config = dict(
    attn_scale=0.125,
    init_std_o=0.0038,
    init_mimetic=0.7,
    beta2=0.99,
    decay_fraction=0.81,
    doc_mask=True,
    dataset='wikipedia_en',
)
MLP neurons of a small language model. Each row is named by its layer, matrix (gate and up: input weights) and neuron, and shows model dimensions 48-143. Each number is 128 + 24 x the weight over its row's rms, rounded and kept within 0 to 255. A neuron's up and down rows have the sign that makes its largest values positive.
A block is one neuron, or neurons of one layer that tend to fire together. After each block is what it responds to, as a language model described it from the Wikipedia text at the highest values.

L4.gate17 [ 85 172 150 151 109  97 129 125 118 154 139 154 119 136 128 149 107 131 137 112 100 143 169  94 153 139  89 125 106 130 141 120 160 145 146 116 131 153 170 102 124  99 128 124  78 154  83 137 137 118 102 126 140 167 115 119 102 102 119 108 117  89 141  98 138 157 100 120 110 147 123 154 131 152 121 175  86  77  95 112 162 122 157  90 105 137 128 154  75 131 113 145 114 102 123 164]
L4.up17 [134 126 137 153  89 118 121 105  75 102  86 101 136 148 105 110 114 112  93 135 159 170 117 164  90 141 141 133 134 135 124 128 144 140 146 167 163 149 105 126 142 142 157 164 167 137 141 154 123 126 140 152 147 153 112 120 129 167 146 106 146 142 138 133 109 149 122  98 133 139 141  98 137 168 108 159 163 148 163 162 132 142 139 142 138 123 165 139 168 103 130 135 128  99 175  87]
L4.gate86 [130 139 189 127 114 104 102 134 120 120 120 145  99  91 120 173 141 111 128 102 121 138 115 203 152 120 120 156 111  96 105 101 127 111 126  97 127 149 110 106 104 110 113 128 155 150 142 149 116 110 109 132 118 121 134 117 130 121 151 101 157 121 136 137 148 213 121  81 131 104 109 154 114 133 129 128 148 144 141 100 176 125 126 150 113 103 115 138 121 116 122 120 145 136 165 100]
L4.up86 [ 69 126 120 120 154 130 162 108 132 111 144 148 131  92 144 131 114 154 138 107 111 180 159  95 129 110 160 122 120 127 128 130 118 115 101 116 150 109 147 104 112 135  85 111  79 156 132 123 118 130 103 124  99 107 165  95 106 113 151 128 106 113 120 115 141 166 146 190 118 166  79  73 120 137 152 153 162 118 103 140 150 159 143 153 131 121 156 150 131 131  99 104 141 117 108 124]
L4.gate170 [144 132 142  98 114 131 125 111 111 168 100 117 140 106 144 112 105 114 165 146 141 158 160 179 142  89 152 120 126 149 128 128 108 129 105 101 114 146 204 128 114 106 132 103 142 153 134 122 108 115  97 138 105 103 117 134 155  76 166 105 114 100 128 146 156 145 102 153 109  79 125  65 173 149  99 109 136 110 110  82 171 125 105 156 103 138 105 127 112 129 171 189  99 133  66 160]
L4.up170 [147 155 159 129 123 153 155 179 124 119 171 128 118 142 133 148  92  93  97 114 182 106 131 107 103 150 148 154 135 130 149 168 143 158 120 174 155 143 107  94 113 101 159 134 103 117 173 156 110 134 152  71 123 137 101  98 116 152 132 150  78 116 128 125 111 100 151 145 153  92 135  84 156 171 177 175 141 146 171  88 132  88 132 103 131 140 163  86 141 158 152 139 128 138 126 131]
L4.gate702 [109 158 151 142 132  65 163  80 130 137 116 114 142 122 108 140 126  97 123  98 119  83 149 192 140  98 131 140 101 126 136 115 135 162 137 123 108 188 129 137 145 140 130  84 129 108  94 138 112 101 106 159 150 120 172 125 124 142 128  93 113 158 124 124 104 160 145 160 120 141 100 130 170 103 137 118 169 138 150 125 151 117 158 135 102 113 125 144  96 113 119 127 172 126 189 110]
L4.up702 [110  90 139 152 117 129  97 105 154 141 172 128  98  94 130 154 115 122 110 133 135 119 117 134 101 107 125 151  97  65 145 145 144  95 151 128  85  94 156 163 108 104 132 105 149 128  71 101  76 157 106 106 123 128  98  97 118 152 109 137 125 159 135 125 152 164 114 112 149 106 154 122 104 134 127 110 193 138  97 139 135 133 142 109 142 131 138 127 171 104 115  92 152 122 152 140]
L4.gate751 [132 146 128 117 122 136 111 135 112 158 121 151  90  80 116 150 115 125 103 130 138  98 100 202 119 126 135 132 127 129 116 114 165 126 120 117 147 145 167 123  78 114 147  72 130 115 154 132 122 110 115 145 164  93 147 115 139  96 112 109 133 134 167 141 124 164 133 137 158 112 161 154 123 130 125 118 151 191 130  97 118 127 165 174 112  98 126 150 132  84 108 119 143 104 108 150]
L4.up751 [107 134 143 140 118 105 141 136 132 138 135 109 120 105 111 149 103 104 141  84 121  62 124 140 124 109 131 131 133 106 125 115  81 181 165 198 104 117 156 190 160 169 106 127 124  95  90 104 101 118 111 159 126 136 149 149 118 120  52 102 121 129 136 120 143 128 121 118 108 124 134 142 137 105 143 142 100 134 123 152 134 129 146 135 126 157 107 111  97 114 176 123 144 148 150 129]
L4.gate854 [ 97 147 193 156 120  59 160 117  97 133 109 135 133 101 143 145 104 122 146  82 125  86 137 183 169 125 123 138 126 135 115 116 124 156 117 152 136 134 155 129 119 135 101 111 146 122 100 127  65 128 133 106 149 171 143 123 117 127 121 106 168  79 110 150 145 187 138 138 109 117 121 184 127  96 131 101 141 127 149 124 159 146 135 135 106  82 108 122 107 129 126  98 142 104 178 115]
L4.up854 [107 136 139 162 141 120 118  99  75 108 120 125 161 121 134 156  95 158 153 113  98 112 128 146 146 122 110 159 141 151 133 114 129 129 161 111 172 152 153 149 106 124 120 154 131 122 129  83  77 136  90 121 106 135 149 107 103 112 129 146  81  81 124 131 135 162 105 137 103 107 124 163 160 111 158 153 114 144 157 151 152 141 164 155 127  85 133 109  80 113 150 116 152  67 125 121]
L4.gate878 [106 154 147 160 129 116 175  96 138 107 145 116 113 102 122 131 147 152 126  80 124 114 137 126 195 139 134 128 107 132 141 127 153 113 110 111  71 133 120 157 104 144 103 102 144 102 123 146 110  96 113 132 145 105 105 111 110 118 134 101 150 135 134 112 172 163 151 149  98 136 125 142 112 124 140  99 137 114 120 122 162 146 137 107 116 110 159 138 122  89 135 122 149 166 186 102]
L4.up878 [202 113 181 112 148 142 126 152 105 154 149 152 124 100 115 180 146 125 118 124 148  98  80  81 163 111 116 151 140 173 147 105 115 146 160 117 121  84  74 147 134 118 129 136 131 136 132 174 119 113 140 147 121 147 149 135 134 122 163 114 104  81 140 135 103 120 106 105 157 143 136 156 125 128 179  97 169 120 188 123 153 138 161 136  84 132 146 165 141 182 104 135 141  96 127 136]
L4.gate1136 [144  95 187 108 125 113 153 119 128 157 106 148 102 131  84 111 126 182 138 137 111 145 111 108 122 143  74 135 107 135 139 136 109 136 133 146 134 132 135 119 141 174 134 126 139 134 137  86  67 129 137 117 160 120 132 163 133 120 145 145 130 124 118 111  98 125 145 100  73 108 142 160 130 114 113 150 128 114 109 117 140 130 132 142 114 148 123 108 117 157 110 131  96 127 122 173]
L4.up1136 [133 113 186 123 129 126 164 163 140 126 121 138 105 142 110 109 114 145 147 152 116 113  79 152 138 149  88 125 115 123 124 146 109 143 117 167 132 125 180 142 185 150 150 147 137 131 104  90  65 135 125 134 171 100 116 147 159 144 115 115 119 134 126  93 113 130 127 117  99 121 130 153 111 104 101 126 168 103 136 121 112 144 132 137 132 105 154 104 112 162 148 149 121 121 103 158]
Description: First sub-word piece of a split word, especially a capital H (Hilal, Height, Highway), plus pieces like vol, comp, and letters in country codes (HUN, VAN).

L2.gate288 [164 169 141 100 105 123 160  60 119 108 128 117 144 151 176 145 107 106 134 138 126 121 132 126 110  90 117 124 148 105  92 122 152 110  94 143 120 140 118 130 146 128 142 116 114 110 132  88 114 105  96  96 110  86  77 159 111 151 121 117 126 107 108 122  97 130 138 115 143 117 117 122 167 101 113 120 127 147 133  77  87 144 135 135 124 126 130 133 123 135 124 148 153 180  97 139]
L2.up288 [133 117 124 150 109 119 175 112 137  93 148  99 150 124 137 121 123 116 144 162  77  96 119 124 142  81 122 120 179 142 162  82 167 119 105 183 111 138 140  97 175 163 140 150 152 127  86  91 122 137 161 118 111 126  97 122 156 144  84 157 126 174 144 150 130 141 135 106 115 144 122 137 155 134 118 116 127 140 159 133 120 133 116 136 159 146 150 149 131  97 116 146 132 157 123 110]
L2.gate329 [102 114 142 151 133  81 125 118 102 130 150 145 166  85 148 158 137 130 112 143 166 124 104 182 115 106 144 139 112  75 111 136 166 170 133 142 123 140  87  94 122 137 127 107 125 141  88 138 124  93 142 101 112 134 114  91  92 119 155 131 126 119 167 112 131 140  76 121 130 102 116 158 156  94 131 115  70 142 125 149 169 120  88 140  59 121  96 155 129  92 124 127 121  79 120 122]
L2.up329 [128 135 155 149 150 131 106 118 100 155 128 133 123 178 134 108 132  68 157  94 113 118  79 118 122 133  95 150 118 139 118 142 101 114 105 138 147 106 112 108 112 117 111 161 115  99 155 136 187 116 158 121 106  93 109  93 131 146 140 108 125 121 182  53 122 161 133 105 107 121 112 118  93 155 130 139 148 125 160 119 186 129 136 124 117 146  96 131  97  91 117 105 123 139 137 133]
L2.gate753 [127 137 173  90 103 159  94 124 114 133 138 109 180 124  97 178 119 150 150 123 158 124 120 109 125 135 115 105 100 110 153 105 150 147 103 123 161 180 146 136  64 115 118  87 142 113  91 109  77 133 105  78  96 170  97 147 155 131 112 124 103 140 127 104 104 123 129 115 116 132 153 125 129 100 106  86 120 114 117 135 132 141 154 128 121 129 110 139  97 115 153 136 148 157  94 144]
L2.up753 [ 65 119 103 177 141 128 137 101 123  99 127 101 119 153 173 136 122 146  98 118 180 147 159 112 125 135 168 145 152 146 140 155 123 107 103 122 133 159 127 137 131 107 111 142 152 130 175  95 126 106 131 131  76 171 152 143  82  91 158 133 124 124 151 139 158 170 138 119 112 138 106 144  89 153 118 139 159 106 115 128 147 126 176 136 118  95 115 157 140  91 118  93 115 138 108 112]
L2.gate842 [135 145 129 167 159 134 114 104 154  87 148 115 172 160 121 106 146 124 139 153 147 111 108 139 133 115 109 123 147  93 176 162 126 148 117 142 100 106 105 134 141 140 132 119 187 115 132 146  69 134 110 145 140 136  91  84 114 127  82  96 113 137 204 116 144 104 112 108 127 103 136 121 101 134 101  89 106 157 146 146 130 143 129 108 144  89 129 144 129 118 146 128 124 124 161 110]
L2.up842 [132 129 140 128 118 151 111 131 141 159 162 102 142 145 126 110 104 113 107 136 126 174 129 130 144 149 152 105 104 140 167 122  90 138  84 122 135  90 164 112 135 124 128 109 124 110 137 121 150 127 137 155 135 163 144 114 134 175 137 182 109 140 104 175 119  83 143 131 106 111 134  87 127 176 155 155 108 112 160 163 141 179 137 100 208 142 170 136 126  69 124 105 155 118 164 123]
L2.gate968 [100 167 199 145 151 132 109 133 112 106 157 156 130  89 173 136 153 138 128  99 114 157 117 156 126 147 115 132  99 102  70 140 121 133 141 110  89 144 164  91 118 127 132 123 131 118 150 141 133  80 102 147 123 153  95 124 133 129  87 154 158 118 163 153 118 180 125 150  66 126  98 153 139  84 135  91 122 150 150 107 123 130 125 135 151 136  99 154 128 115 122 118 156  71 132 160]
L2.up968 [133  88  84 177 142  69 132 146 139 158 132 136 119 156 100 168 131 131 103 140 169 129 140 139 112 109 107 111 152 160 140 125 137 111 129 122 127 108 147  65 141 142 122 111 103 119 106 150 120 151 110  71  95 142 102  69 133 153 136 126 150 154 171 154 121 147  91 102 128  87 145 105 112 120 104 153 131 127 165 124 142 125 107 154 111 116 139 168 104 106 113 102 165 115 111  86]
L2.gate990 [140 180 111 139 112 116 138  95 102  64 140 164 103 127 140 124  80 136 168 101 125 152 165 127 153 108 109 101 163 116  89 121 146 130 140 117  89 179 104 114 144 128 187 131  93 147 126 103 109 119 141 139 113 148 135 150 133 166 131 162 139 125 149 163 123 137 110 117 125  76 159 156 181  97 141 106 127 125 154 168 136 125  92 139 123 145 160  97  99 121 153 106 119  88 145 170]
L2.up990 [ 98 162 117 203 125 124  96 149 105 110  90 126 115 125 118 141 111  75 113  85 151 124 168 152 168 124 126 134 110 105 144 131 169 117 150  98 126 148 123 126 184 131 151 146 125 104 109 145 157 145 124 130  86 128 134 120 115 133 128 144 151 120 167 149 108 129  94 110 142  89 132 126 144  98 173 114  77 168 136 145 152  97  87 123 104 128 161  88 110 111 141 123 155 127 146 129]
L2.gate1010 [130 164 181 137  95 106 137 143 175 140 132 101 120 114 133 129 145 143 121 109 152 136 131 179 151 145 136 126 129 107 190 152 124 198 149  50 135 124 114 133 112 115 114 116  90 131 124 116 107 129 119 115 116 148  97  78 135 154  90 126 116 128 130 136 104  84  93 157 100 143 172 126 150 115 135  97  96 196 125 138 126 138 118 150 108  79 147 112 136  95 114 127 136 150  88 138]
L2.up1010 [124 171 145  96 120 174 146 124 127 150 117 111 190 165  62 126 126 116 130 137 125 117 124 110 138 178 111  92 155  84 157 107 109  76 136 120 103 110 175 126 115 127 119 130 132  99  99  91  99 148 124  96 147 110 128 166 125 134  71 167 131  97  91 140 139  98 121 143 107  97 125 110 144 141 135 106 128 176 180 141  95 118 127 107 181 173 109 110 116 122  95 155 133 165 119 115]
L2.gate1021 [130 142 139 148 130  92 152  67 116 117 118 133 119 151 116 152 118 185 133 109  90 138  96 132 114 125 135 102  86 142  79 117 133 143 161 124 106 119 115 147 119 121 108 138 131 156  84 148 125 131 141 142  86 113 135 145 118 129  78 143 165 190 163 148 134 138 126  99 135  80 136 136 128 124 118 118 184  93 124 108 129 132 141  97 142 158 137 115 117 145 145  97 115 101 132  98]
L2.up1021 [131 152 145 134  97 161  91 143 135 144 134  98 121 144 153 122 152 111 162 149 112 111 141 123 134 103 162 105 123 144 133 138 111 125  97 145 120 155 147 136 131 101 126 129  86 107 139 156 144 109 124 111 127 133 129 135 125 140 138 158 143  94 133 151 131 132  99 157  99 150 115 172 118 103 133 144  79 149 122 169 133 110 123 102 103 135 127 135 156 103 149 127 145 109 109 127]
Description: Short sub-word pieces inside names and words, mostly the letter r (La-r-s, manage-r, Piot-r) and also av, mm, b, tor, plus occasional nouns such as vote and game.

L2.gate32 [150 126 130 131 149 124 149  75 140 168  96 101 141 122 144 148 145 127 140  96 119 144  96 140 146  89 123 118 145 143 139 131 138 102 116  50 135  92 129 118 104 131 131 211 144 127 130 171 135 146 148 137 103  85  98 137 115 101 102 113 102 146 144  95 129 186 105 135 126 109 173 113 148  96 135 116 149 115 151 141 176 149 129 108  84 140 148 129 115 117 167 146 139 120 129 137]
L2.up32 [109 139 128 162 129 110 145 128 129 133 115 125 118 115 146 131 144 117 138 124 129  90 136  78 161 120 157 136 147 116 131 173 101 148  63 104  92  83 162 169 156 178 119 124  93 175 110 125 125 173 135 137 110 173 186 136  92 150  96 163 112 136 143 104  91 139 130 145 157  95 141 183 135 110 146 188 151 121 144 139 150 156 142 136 145 174 109 151 100 158 162 123 103 135 155 143]
L2.gate82 [118 106 172 157  84  96 141 119 124 203 141  97 151 102 174  89 128 120 116  93 146 139 111 160 156 106 144 115  98 127 119 126 116 120 132 144 146 160 108  86 132  96 126 123 120 137 122 127 139 110 124 112  86 126 149 149 129 135 127  97 121  73 122 129 158 121 111 149 105 147 172 167 135  83 144 128 112 118 144 163 134 110 110 112  90 141 103 126 100 100 133 163 156 115 127 116]
L2.up82 [143 166 105 180 163  93 179  90 160 120 132 106 133 129 142 125 130 151  96  98 133 137 119 135  89 146 125 140 122 118 149 128 156 104 156 111 113 168  86 103 130 118 112 133 139 140 141 113  99 126 100  99 127 153 110 113 114 156 102 138 118 138 149 101 128 135  81 144 114 114 135 160 130 127 100 129 120 149 120 142 145 102  85 161  97  87 126  96 102 138 155 172 117 142 167 134]
L2.gate594 [129 124 119 155 107  77 129 119  91 133 119 138 128 115 130  97  85  83 143  92 101  69 120 130 159 115 127 140 152 122  86 165 114 143 160 124 117 124  85 129 142 167 146  97 159 141 107 125 123 127 163 137 137 143 126 150 152 105 174 100 121 123 157 128 103 161 123 130  78 133 167 129 136 103 115  94 180 109 117 110 118  90 164 147 120  88 134 151 100 163 132 141 118 167 125 173]
L2.up594 [103 128 119  92  83 170 124 154 104 169 112 110 147 111 119 143 147 118 148 133 111 126 118 179 121 152 148 140 132 107 116 112 145 151 102 104 118  93 126 123  97  82 138  90 155 126 115 123 155 111 204 115 150 164  63 115 121 139 132 111 117 117 104 129 142 153 151 137  87 164 162 106 155 147 166  96 164  86 152 157 160 156 157 121 132  68 131  99 111 134 116 106 149 107 110 153]
L2.gate834 [127 129 129 126 130 121 150 139 102 124 160 101 147 109 139 146 111 129 106 117 127 132 135 139 140 136 158  96 109 123 103 182 154 110 125 103 132 144 141 118 123  80 147 135 110 105 136 140 171 158  86 144  89 106 121 148 139  90 128 135 103 135 163 117 165 160 114 188 160 144  86 157 157 151 107 132 125  87 149 127 141 169 145 127 129 116 121 133  78 113 113  99  94  86 157 139]
L2.up834 [142 133 102 114 117  69 138 155 124 114 133 119 192 124 114 135 127 165 102 129  76 147 124  94 145 187 116  97 130  97 128 157 145 128 146 128 108 142 117 176 148  74 163 142  91 136 122 146 114 159 120 147 111  94 124 151 164 110  95  88 124  93 159 140 154 129 101 163 172 140 133 104 135 120 114 171 146 167 186 134 118 134 106 102 107  80 137 111 107 111  72 121  80 172 153  87]
L2.gate973 [139 101 132 140 143  75  73 141  86 155 152 115 122 141 105 175 107 127 103  96 134 126 129 134 149 166 136 112  97 143 123 117 141 147 132 117 130 162 144  98 138 145 114  62 131 109 129 153 100 101 113  96 134 159 121 148 111 141 108 137  72 104 106 111  96  85  96 153 127 105 162 132 153 104 160 106 188 126 166 143 145  66  95 106  59 126 128 146 183 102 141 125 119 152 125 160]
L2.up973 [114 126 130  94 144 126 108  73  93  99 156  80 112 133 112 114 120 116 133 131 103 148 152 121 136 159 140 119 143  73 148 159 126 174 135 122 155  59 138 152 129 136 144 110  92 110  96  98 138 123 159 106 110 112 146 149 141 150 142 131 112 134 123 167 150 156 177 133  86 108 136 137 157 142 107  96 123 134 147 120 117 108 141 207 144 101 125 116 113 141 122  85 155 123 112 117]
L2.gate1079 [126  90 125 169 104 116 181 129 139 104 128 120 166 121 163 146  97 124 138 131 171 139 108 140 123 117 154 160 156 118 155 147 159 141 101 100 102 152 101 105 128 136  93 109 127 137 196 143  99  95 115 101 112 123  92 125 151 125 133 112  90 122 139 176 143 169 128 108 117  89 158 123 155 126 159 134 138  70 122 121 146 123 114 205 134 116 108  85 116 138 143 114 148 110 144 131]
L2.up1079 [198 139 182 116 101 114 134 169 122 169 145 159 137 137 104 154 100 132 101 117 148 106  93  75 133 122 165 129  78 170 136 139 135  96 122 122 111 100 175  68 108 147 108 170 114 150 128 124 129 107  91 149  84  99 119 138 111 130 170 107 124 133 114 128  63 151 142 110 109 123 146 105 150 100 159 151 126 123 147 164 175 123 135 151 102 109 143 115 134 131 146 174 145 178 171 161]
L2.gate1103 [125 120 208 136 116 101 162 128 115 143 108  93 170 107 111 132 138 103 132 114 114 110 136 150 138 106 140 137 116 111  97 179 103 156 111 122 137 123 128 118 102 160 145 134 109 134 111 131 167 122 155 152 160 102 136  96 119 110 144 138 107 138 113 138 134 129 139 122 124  96 165 138 176  76 147 121 132 159 166 121 146 137 135 136 115 127 114 148 155 110 104 150 152 131 152  88]
L2.up1103 [ 75 116 148 131 111 147  90 126 111  95 141 111 125  89 138 158 101 102 110  87  92 125 154 127 144  96 161 131 127 107  90 149 122 155 120 135 147  81 128 129 109 134 183 172 125 118 133 121 153 155 130 147 143 163 101 108 150 128 133 147 105 126 155 166 139 148 164 130 117 147 140 167 180  80 132 140 129 134 172  90 125 131 177 105 128 122 112 107 164 117 138 136  89 134 181 124]
L2.gate1194 [126 144 131 162 131 110 145  89 105 110  89 156 167 158 143 103 139  92 154 130 166 113 121 144 115 159 139  89 128 104 139 131 174 130 109 131 147 109 124 132 108 154 127  77 142  98  80 108 134 113  93  92 125 144 124  87 121 138 126 165 115 105 130 146 109 120 148 143 111 105 139  89 115 149 142 137 145 144 163 117 147 127 122 123 141 111  95  84 112  89 138 128 135 121 132 120]
L2.up1194 [140 121 123  89 118 135 120 155 140 182  93  93 136 156 177 123 123 114  96 150 151 142 101 136 116 122 102 125 148  91 138 156 111 109 114 131 148 122 113  80 154  98 151 117 165 141 134 102  94 155 170 148 114 155 100  83 102 102 168 133 116 112 128 151 125 149  98 100 119  87 186 115 130 116 126 127 127 139 110 141 175 142 132 108 147 109 104 141 136 130 138 145 107 118 144 133]
Description: Fires on a lone h or H token starting a split word or name, such as h|ousing, h|ills, H|ampshire, H|BO, plus some other opening fragments like Sh, mo, equ.

L3.gate423 [130 164 157 137 154 100 145 105 146 135 104 109  88 118 108 164 126 140 135 129 133  38 165 189 136 113 161 132  94 177 132 115 122 127 128 165 130 123 129  99 121 134 153 154 118 121  90 132 106 109 115  92 146 136 111 100 135 148 152 104 162 145 155 134  96 173  84 118 104  94 185 108 186 143 166 112 108 155 132 128 125 111 139 146  94 103 128  97 138 118 144 153 127 132  96 155]
L3.up423 [100 104 154 124 128 102 150 147 117 149 165 126  78 137 162 131 160 125  97 143 113 101 107 125 143 132 129 121 132 133  84 126 118  96 111 128 133  99 147 105 142 133 171 131 156 139 104  97 147 169 146 108 160 117 106 128 109 137 119 148 145 110  86 142  92 144  98 104 137 112 132 159 126  85 129 140 157 109 163 173 121 109 190 171 105 133 114 128 143 162 173 140 177 126 146 105]
Description: Inner pieces of uppercase country codes and names in sports results lists (P-O-R, K-O-R, GE-R), plus occasional mid-word fragments and "due to".

L4.gate218 [130 180 172 157 143  87 161 110 160 130 140 115 119 164 114 135 139 126 136 135 111 108  79 154 141 143 140 149 131 135 125 131 122 119 119  77 128 123 126 148 122 147  77 127 111 135  95 121 100 103 119 174 121 157 130 111 133 134 122  73 115 126 130 111 175 157  86 141  87 148 118 144 140 114 112 103 121 167 112 112 136 134 132 150  80  93 157 150  94  87 102 103 112 131 100 104]
L4.up218 [109 125 156 135 155  91 102 127 127 103 129 101 143 169 161 111 154 136 129 116 140 101 131 170  91 150 182 118 126 141 139 136 143 139 134 135  89 124 140 175 135 133  90 173  98 104  66  99 104 110  99 140 104 151  88 115 103 117 137 130 153  89 124 136 157 162 105 122  98 114 113  94 130 144  93 160 174 136 117 120  79 138 138 121 133 148 152 125  54  91 172 114 141 143  91 145]
L4.gate394 [127 159 171 162 123  95 153  80 133 179 105 105 106  62 134 148 124 120 131  93 118  55 153 176 148 150 109 143 111 155 101 136 141 104 126 130 108 137 161 149 124 119 139 123 122 110 121 145  83  87 122 149 134 148 135 114 162 100 167  87 132 124 100 149 124 152 117 129 102 110 139 124 119 111 101 137 177 150  93  92 144 126 142 154  88 101 139 157 116 118 100  91 155 118 146 115]
L4.up394 [164  92 135 133 118 134 163  99 137 155 115 116 164  93  85 139 107 122 122 108  92 108 109 121 136 152  81 128 118 158 162 142 131  81 123 124 111 119 203 133  85 103 141 141  80 130 123 126 129 106 160 126 126 130 122 128 154 119 126 117  84 121 128 167  84 135 132 154 109 133 122 139 167 120 150 103 158 195  98 127 124 119 145  92 105 143 151 165 116 112  98 104 165 146 142 102]
L4.gate489 [122 143 167 115 146  71 132  89 120  94 118 120  93 133 161 146 126 104 127 108 145  92 142 174 138 118 119 154 147 119 150 119 138 138 166 123 109 141 118 126 133 126 109  88 129 116 111 122  88  91 115 115 161 139 146 113 146 158  98  93 148 126 129 148 156 142 133 165 115 136 131 119 108 113 105 105 215 131 152 114 141 140 123 165 127  93 121 110 128 127 104  79 152 109 141 102]
L4.up489 [145 147 104  96 156 107 158 116  89 133 146 108 174 108 154 151  94 169 189 110 101 126 102 200 162 135 137 112 112 161 103 135 116  85 132 130 113  92 136 139 101 138 107 107 110 130 128 164 108  84 126 129 107 113 141 158 111  69 125 123 122 149 134 132 145 170 121 133 120 107  89 120 139 101 100  95  90 112 118 162 103 136 156 110 111 146  83 107 110 111  60 168 138 124 116 160]
L4.gate558 [172 148  99 164 136 136 176  97 104 127 126 126 164 169 149 112 119 132 123 160 144  87 170 122  98 115 107 134 128 111 135 138 131 108  74 162 106  99  83 163 149 158 165 103 129 153  91 118 126 121 109 137  83 132 108 130 120 136 141 130 148 181 145 103 197 133 113 113 125 116  93 128 123 136 105 110 113 153  99 120 166 101 106 139 109 140 116 133 112 121 122  95 114  87 117 129]
L4.up558 [155 107 160 157 151 128 103 121 143 118 128  98  84 138 152 153 123  97 103 101 144 115  41 123 123 147 152 130 123 148 148 150 115  95 131 150 146 142 168 151 129 134  60  92  84  87 154 160 116 135 128 160  84 175  95 124 142 170 111 149 132 158 137 106 157 102 154 104  86 121 130  91  74 134 127 134 178  82 124 132 158 102 136 122 138 121 197  80 131 148 152 124 194  93 135 112]
L4.gate714 [124 153 120 155 125 127 141 122 146 140 102 126 122 124  98 145 141 103 122  83 132  75 144 197 143 123 104 111 128 146 159 130 156 110 142 135 110 124 123 118  98 108 119 125 128 138 111 103 105 117 115 169 135 116 138  85 138 123 136 104 147 112 153 141 130 179 145 142 122 134 107 149  93 114 125 127 134 163  65 103 182 132 152 145  88 105 144 103 115 116  91  93 124 170 180 117]
L4.up714 [131 134 136 138 133 112 104  99 163 138 122 125 124 132 162 168 118 133 122 145 137 105 117 132 117 134 104 113 114 142 117 135 142 130 102 161 139 126 119 175 112 156 156 159 148 127 136 125  91 105 159 109 151 143  98 134 138 115 125 126 111 107 111  99 104 152  98 107 126 130 125 159 117 145 119 163 145 162 107 143 142  90 108 164 105 113 140 116 140  98 118 103  99 122 156 129]
L4.gate785 [151 175 151 153 122 129 127  73 131 125 120 137 112  69 110 140 148  72 142  81 105  98 163 135 183 148 118 128 131 165  87 127 146 122 144 129 141 128 120 158 131 100 100  80 134  99 130 152 101  94  89 138 133 165 120 141 103  97 148 100 169  95 125 127 145 194 121 126 151 157 122 148  98 133 119 104 167 131 122  80 186 122 144 121 103  90 147 132  90 129 135 109 153 133 142  99]
L4.up785 [ 84 162  88 144 116 120 127 102 186  96 137 163 126 162 127 142 111 176 122 133 112 118 184 128  81 127 118 127 131 163 126 118 133 115 147 133 102 175 150 102 163 148 140 125 140 116 122 154 109 141 117 144  89 111 105 124 100 171 171 101 164 153 111 120 119 192 120  90 147 125 128 122  99 137 148 133  94 123 133 138 127 180 113 123  67 131  69 137 132  96 180 124 164 140  97 142]
L4.gate828 [135 119 137 173 132  81 154  93 100  99 134 128 125  91 176 151 128 103 132 126 121  86 156 155 145 114 106 121 122 113 173 125 133 125 132  94 138 134  98 125 108 114 136 122 140 129 142 122  88 127 113 147 128 133 125 111 113 149 103 112 150 144 118 109 111 186 151 109 133 135  89 145 112  85 113 112 170 177 115 127 154 179 139 129 107  99 115 105 101  94 146  76 131 140 137 107]
L4.up828 [167 122 156 112 103 188 156 133  86 111 127 160 132 105 149 119 122 134 132 115 134 112 130 114 109 135 119 112 138 132 156 159 156  87 113 118 144 118 109 122 125 135 141  64 131 138 117 105 139 120 107 191 205 117 130 103 138 128 160 124 138 103 132 140 128 149 133 114 135 154  96 136 135  94 148 130 142 132 113 171  99 118 185 117 160 133 158 107 108  78 131 141 103 103 169  84]
L4.gate978 [131 134 136 137 141 132 147  92 145  97 102 119 135 115 172 155 132 103 142  88 117 151 120 162 137 120 106 149 124  93 125 134 150 136 123 108 101 120 105 109  67 165 127 124  93 120 184 119 130  90 136 121 125 114 123 106 133 140  85  87 131 132 157 174 154 124 153 129 142 130  99 148 124  96 122  76 139 187 173  66 204 124 145 119 109  85 120 156 138  96 123  60 151 161 119  97]
L4.up978 [173 104 165 106 104  85 143 137 179 121 131  97 126 145 134  98 112 139 142  88 129 119 113 162 118 129 105 106 126 145 135 132 130 143 123 130 179  94 145 106 123 142 122  95 124 155  82 115 131 133  86 172 108 107 126 136  83 110 180  98 151 129 140 107 122 146 131 129 102 107 153 158  94 146 118 112 124  80 116 144 169 147 141 148 118 139 159 116  88 130  87 151  97 104 164 142]
Description: Generic nouns in templated Wikipedia infobox, census and table text, chiefly people and years (Key people, 102 years ago), plus Team, death, title.

L3.gate887 [ 99 161 143 120 123  77 110 123 106 113 113 156 132  91 159 174 127 126 139 116 152 108 176 113  97 124 160 109 115 163 141 107 153 153 123  81 137 131 123 113 104 164 108 135 129  96 125 101 142 130  92 157 145 159 150 112 128 125 125 127 149 136 153 208 139 195 102 146 132 108 153  93 145 132 111 131 188 147 111  78 118 111 128 121  96  95 116 106 116 104 142 113 127 122 139 145]
L3.up887 [105 114 131 118 157 100 126 128 101 152 148 135 147 133 163 157 125 138 144  99 148 107 100  95 143 158 175 133 159 144 119  96 110 116 119  51 132  85 111 157 110 151 138 121 128 108 138 179 166 120 114  94 102 155 122 136 156  98 138 142 124 131 116 143 151 117 156 122 144 164 124 137 103 134  78 175  98  84  87 147 114 129 112 176 141 132  94 157 145 165 145 130  84 113 111 140]
Description: Word-internal sh/gh/ough pieces in names and verbs (Tere-sh-chenko, McLau-gh-lin, s-ough-t), plus clause words like used, time, while, however.